From a checkpoint of a small transformer trained on Wikipedia.
Size: 18 layers, MLP 448 SwiGLU, 15.2M parameters.
Architecture: RMSNorm before each block, rotary positions, biases, untied embeddings.
Training: 333M tokens, 5085 steps.
MLP neurons of a small language model. Each row is named by its layer, matrix (down: output weights) and neuron, and shows model dimensions 16-143. Each number is 200 + 40 x the weight over its row's rms, rounded and kept within 0 to 999. A neuron's up and down rows have the sign that makes its largest values positive.
Before each neuron's rows, "fires before" lists the tokens most often just after its 100 highest values on Wikipedia text that the model never trained on.

fires before: "\n"
L11.down211,244,209,218,216,171,200,205,180,201,194,191,216,159,160,167,213,160,200,123,197,161,185,180,207,179,205,195,195,169,193,202,185,135,168,225,197,198,200,175,153,207,178,256,174,252,213,216,180,218,188,198,172,219,170,231,195,262,230,153,223,195,214,142,187,209,183,214,253,160,150,197,182,208,192,128,181,179,183,228,214,202,188,198,237,204,163,215,147,231,226,545,201,240,230,211,212,169,235,173,178,193,202,187,230,178,184,241,210,130,215,187,186,222,190,203,241,203,163,207,111,187,273,231,230,230,309,237,221

fires before: " |", "|", " /", " a", "==", "\n"
L15.down148,172,202,204,264,191,166,196,162,240,172,153,173,184,176,238,178,246,199,198,183,121,191,165,207,193,166,143,224,217,240,210,191,223,196,183,179,212,263,193,236,193,230,252,162,238,186,313,152,135,172,198,229,180,136,168,173,173,192,236,184,140,217,198,203,140,196,138,206,257,196,180,163,240,171,220,254,202,250,271,186,225,174,146,214,216,274,263,255,142,136,74,209,193,155,235,135,220,206,218,271,217,235,230,235,206,155,172,152,161,233,225,224,220,217,280,182,226,229,195,170,232,167,197,210,209,150,176,188

fires before: "\n", " to"
L11.down23,186,218,263,139,184,216,212,169,167,220,195,203,148,206,192,208,167,170,136,266,185,237,213,237,206,184,220,267,202,198,264,202,184,204,128,263,182,184,207,174,243,230,225,308,165,215,98,198,147,177,245,232,106,178,150,193,157,154,215,217,197,210,198,225,165,191,212,143,212,206,231,239,205,107,163,169,157,173,211,217,206,204,146,151,246,189,216,193,216,159,380,278,192,191,219,177,189,179,213,185,174,189,133,190,233,228,210,237,252,132,224,263,203,207,196,196,158,191,250,194,154,150,232,173,205,93,182,155

fires before: "\n", "-", " %"
L15.down142,144,194,244,204,239,195,171,204,146,166,200,233,130,247,291,169,173,191,174,197,157,138,218,171,179,257,195,200,237,180,206,171,179,209,208,270,218,186,249,203,239,210,195,209,270,179,283,213,244,205,274,203,207,195,203,172,163,157,86,251,155,232,191,178,159,204,302,179,161,228,195,186,223,163,232,193,159,269,205,146,180,219,168,233,141,261,206,223,202,180,73,196,200,177,123,235,170,151,177,151,168,239,266,214,259,149,206,182,185,234,188,197,201,253,162,229,215,259,153,174,206,191,206,216,197,159,180,193

fires before: "\n"
L11.down218,223,265,138,223,196,216,254,205,161,256,217,151,179,248,231,181,247,189,190,230,171,220,209,227,129,236,177,144,241,153,197,195,166,159,269,180,216,200,223,270,260,226,172,259,198,193,220,213,228,157,243,221,175,258,229,165,193,257,173,119,202,143,207,195,215,216,232,242,157,197,155,214,207,219,172,173,184,211,227,92,204,218,162,178,126,224,203,174,231,226,135,172,270,196,215,283,236,253,201,182,253,179,228,223,191,158,231,249,179,176,146,144,155,175,259,286,144,270,193,308,197,222,285,279,214,172,187,213

fires before: " of", ".", "s", ",", " and", " to"
L13.down339,152,172,196,210,189,202,87,247,213,219,164,235,231,214,171,199,198,109,261,232,194,208,189,241,286,243,178,120,293,235,224,108,188,254,256,185,217,241,133,199,175,242,186,208,202,299,218,180,169,222,196,172,248,170,169,175,241,206,179,172,202,220,263,201,208,214,123,226,199,199,210,132,187,229,160,195,158,234,188,174,241,232,186,243,269,214,199,184,198,202,305,249,158,165,261,187,280,165,268,204,196,176,162,211,231,218,192,206,208,177,219,168,225,140,213,211,151,157,243,202,121,168,247,238,187,243,154,207

fires before: "\n", "|", "---|---|---|---|"
L15.down198,224,189,231,259,182,230,217,213,247,175,205,190,242,197,176,185,246,243,224,245,164,130,165,226,260,255,186,169,173,189,199,142,179,202,201,219,256,280,197,217,280,202,247,270,137,241,174,220,191,241,176,251,237,220,212,159,230,175,193,169,187,222,218,177,159,241,170,204,143,268,262,261,233,194,216,216,244,121,181,118,189,236,150,125,223,226,159,176,176,170,342,171,231,161,191,157,114,223,255,142,211,195,203,191,290,217,190,230,212,183,206,227,208,282,177,192,197,194,292,204,196,104,230,229,238,158,185,163

fires before: "),", ",", ")", ".", " in", "\n"
L15.down82,290,166,255,194,151,219,164,192,258,217,153,157,290,222,157,248,219,118,228,151,163,181,222,171,175,224,234,269,231,212,211,223,215,143,204,126,268,284,187,166,189,218,241,166,209,138,291,191,222,153,130,205,110,200,286,213,232,227,209,209,174,180,181,204,185,186,140,212,255,215,193,214,250,213,156,135,170,223,166,247,157,212,189,175,167,186,178,179,153,160,216,148,177,122,169,241,277,199,181,193,151,226,211,178,182,207,167,201,202,154,113,223,255,197,176,176,250,197,182,208,174,167,224,236,209,156,242,216

fires before: " |", ")"
L15.down226,221,217,163,200,138,184,208,163,194,237,121,140,218,205,191,233,258,150,214,255,228,137,175,139,233,177,169,186,279,211,169,208,255,147,243,175,256,149,188,189,225,238,198,193,218,199,278,176,193,205,200,174,109,186,228,234,247,235,175,262,127,204,182,199,161,241,136,242,213,244,180,189,149,196,172,200,216,173,209,254,177,170,254,215,176,304,203,154,182,165,144,197,89,164,263,217,188,246,211,133,190,243,194,162,194,179,176,172,271,188,238,257,186,183,172,214,161,168,190,241,146,202,145,204,253,149,221,180

fires before: "\n", "---|---|---|---|"
L13.down65,250,214,119,245,132,137,210,207,238,230,193,215,226,243,219,180,189,189,240,277,218,179,175,209,236,225,198,213,240,172,218,128,178,205,170,165,179,176,216,250,309,167,248,226,181,124,177,206,145,286,220,223,192,177,207,198,163,235,210,228,204,212,176,167,158,165,157,203,217,175,202,198,204,219,155,225,152,220,125,197,233,236,208,186,264,193,172,190,215,189,450,203,200,220,234,173,196,217,119,130,174,146,193,160,195,168,173,175,221,166,244,257,186,188,200,161,223,183,236,160,196,257,236,247,189,189,145,272

fires before: " |", "---|---|---|---|", " Goals", " –", " Apps"
L13.down102,199,234,275,249,153,197,186,108,159,201,236,123,155,137,154,210,170,219,234,116,206,195,204,251,220,229,189,170,220,232,183,210,208,114,221,212,197,137,232,210,173,229,164,151,154,228,252,172,167,192,200,156,211,212,280,196,239,222,226,220,210,193,180,190,185,247,150,131,224,221,179,223,131,219,115,196,201,131,184,196,180,196,222,215,221,259,194,172,204,184,174,176,180,277,245,185,217,203,218,285,228,150,112,186,212,225,173,130,149,190,249,245,181,187,285,150,145,153,183,221,185,193,264,284,171,148,212,213

fires before: "-", "\n", " /"
L7.down341,211,229,209,226,211,191,197,244,205,257,201,210,150,201,234,199,193,199,230,157,225,226,180,259,205,177,144,232,199,170,203,158,199,194,207,205,217,222,218,172,142,232,199,228,235,185,107,215,183,163,231,189,209,192,134,210,199,110,328,225,167,191,151,197,267,164,179,240,189,164,142,167,152,233,167,256,188,198,240,193,219,208,184,200,235,175,205,166,146,239,312,166,166,282,144,154,222,171,232,250,153,229,243,166,188,135,151,216,221,216,272,163,206,192,230,247,181,213,174,219,233,206,167,232,203,256,196,207

fires before: ",", " he"
L15.down62,259,200,236,180,245,186,146,220,212,125,221,206,210,153,186,247,213,189,147,280,240,189,198,279,250,190,236,181,174,202,246,144,245,217,243,196,207,208,164,177,185,222,151,175,179,240,167,234,176,211,175,207,155,155,163,157,198,131,250,212,212,135,267,180,279,208,177,206,155,217,227,201,213,218,121,223,121,184,201,237,157,176,148,212,230,192,192,256,183,210,195,176,213,200,137,144,270,253,203,301,133,197,147,191,167,220,226,224,213,176,239,219,195,194,157,220,183,121,168,196,206,217,162,135,166,206,159,255

fires before: ",", ".", " with", " for", " in"
L9.down423,179,221,210,197,235,194,200,188,158,215,252,175,270,251,258,191,200,190,202,255,203,214,255,123,113,173,223,279,244,225,245,156,274,153,174,283,227,178,153,199,173,125,182,269,220,260,187,327,199,138,156,179,195,147,201,275,174,191,211,272,184,224,216,169,219,241,223,232,173,242,168,267,145,200,234,269,153,164,172,192,217,197,115,169,173,186,229,241,151,226,181,228,235,182,120,165,243,272,184,255,239,239,221,189,194,185,263,151,207,150,166,199,186,207,177,161,181,236,222,183,192,224,193,185,208,267,175,170

fires before: ":", "---|---|---|---|", "\n", " career"
L9.down50,180,180,182,244,220,168,161,244,102,209,167,233,198,177,220,200,237,241,126,239,190,182,156,191,175,192,203,198,233,187,232,124,229,158,178,210,200,220,223,269,175,158,236,163,217,176,242,116,121,228,190,212,172,136,206,239,205,166,152,125,212,153,162,147,204,184,234,303,133,216,209,213,210,222,186,218,213,205,185,209,152,213,236,134,157,191,256,161,149,252,219,227,200,184,173,264,211,178,182,186,244,170,258,228,293,224,228,254,161,224,179,179,146,192,307,269,122,259,185,174,247,241,170,150,103,147,167,208

fires before: "\n", "CC", "---|---|---|---|"
L6.down338,147,249,193,176,247,167,285,210,211,235,200,262,203,232,191,260,182,243,211,212,257,201,231,202,169,226,165,188,135,123,237,282,151,159,153,264,166,239,105,194,222,199,201,195,247,177,243,163,247,178,287,251,185,191,190,212,219,124,191,175,198,167,176,200,185,224,211,224,215,218,160,188,243,179,178,254,211,209,166,151,109,199,207,174,179,249,203,196,236,283,172,193,173,180,236,225,173,254,233,154,194,251,241,176,196,291,210,269,204,281,108,198,227,164,239,224,213,199,189,180,169,296,163,249,202,155,211,155

fires before: "\n", " been", " also", "=="
L15.down280,151,224,241,213,204,172,214,221,184,179,209,245,235,304,207,214,210,214,189,175,192,196,191,135,213,159,198,165,162,186,209,139,196,235,184,226,210,215,201,215,220,253,187,171,178,163,205,192,261,234,206,155,205,235,161,206,216,207,260,227,186,138,163,181,215,231,185,131,267,201,198,249,248,205,150,232,209,310,216,184,163,215,229,197,181,202,210,204,139,218,0,140,172,168,186,217,217,285,184,215,173,225,257,221,227,175,201,182,174,231,182,219,191,216,210,170,170,246,170,231,194,125,184,171,205,154,203,247

fires before: "\n"
L12.down354,167,198,197,221,177,179,221,210,183,180,253,178,211,202,171,178,155,189,186,190,161,197,224,168,225,176,238,150,244,209,179,202,179,206,147,202,186,190,189,212,199,225,224,239,223,168,131,161,177,194,172,215,172,233,176,216,202,170,212,236,197,211,217,171,182,170,254,157,171,155,213,228,191,213,224,163,211,191,215,225,199,203,233,167,221,219,215,177,239,205,545,225,173,232,219,190,215,174,165,136,202,213,240,200,216,170,166,164,220,199,232,192,202,186,210,283,170,128,186,255,213,191,185,175,179,175,257,182

fires before: "\n", " and", " that"
L12.down261,196,226,180,239,209,231,209,122,193,171,234,189,201,150,183,220,183,193,190,163,165,160,170,160,182,225,200,146,216,117,261,186,184,147,208,162,172,103,212,137,191,164,257,265,188,189,118,176,219,192,163,198,115,299,243,147,187,208,182,145,177,143,181,165,221,169,191,308,172,171,176,219,243,165,257,189,116,205,143,215,191,195,231,198,216,220,267,119,191,249,336,206,236,227,206,235,200,160,154,217,175,212,138,190,213,142,216,291,140,189,209,257,194,206,236,269,193,182,215,230,179,166,232,255,198,220,225,215

fires before: "\n"
L13.down139,239,248,219,237,225,195,213,165,214,200,222,211,141,151,169,166,159,175,186,215,247,232,201,225,241,167,143,217,177,227,257,199,171,116,169,228,254,182,205,179,209,181,199,218,184,193,158,231,212,179,220,207,211,163,205,222,223,194,105,179,164,288,160,176,201,193,274,236,161,166,165,237,238,235,180,202,180,215,195,232,233,194,216,216,188,189,217,188,213,223,515,190,190,224,221,177,176,162,208,217,230,219,154,243,224,206,212,195,191,207,216,179,158,219,219,292,222,151,225,163,174,283,181,208,228,236,211,212

fires before: "\n"
L12.down208,224,173,228,225,167,176,264,293,216,180,163,228,141,156,260,199,171,153,172,124,203,102,199,235,207,196,216,241,183,185,236,187,210,260,176,171,155,191,218,207,229,220,204,279,189,209,191,182,152,185,236,202,200,274,197,219,162,221,226,215,181,168,177,215,222,237,187,224,237,198,188,156,158,219,205,169,238,214,182,197,208,219,180,204,237,186,169,228,128,192,384,153,108,230,156,192,231,261,136,232,173,206,159,236,242,151,157,219,160,235,200,191,233,302,169,234,214,200,195,199,182,191,145,218,268,232,219,221

fires before: " |", ":", "\n", "s"
L11.down77,222,203,162,235,239,139,212,169,177,245,199,132,207,301,280,233,142,188,232,196,195,159,152,161,171,124,210,159,197,181,197,157,192,201,281,176,208,140,215,262,275,237,176,231,179,239,233,190,188,201,192,199,231,194,280,235,143,227,202,212,143,205,216,228,225,248,221,308,207,301,252,273,219,179,184,197,132,218,118,187,227,189,188,124,214,214,215,164,157,194,197,203,198,196,208,140,161,200,149,210,227,155,194,245,159,100,224,167,225,243,201,196,151,221,309,189,218,183,231,215,185,251,226,194,202,178,231,180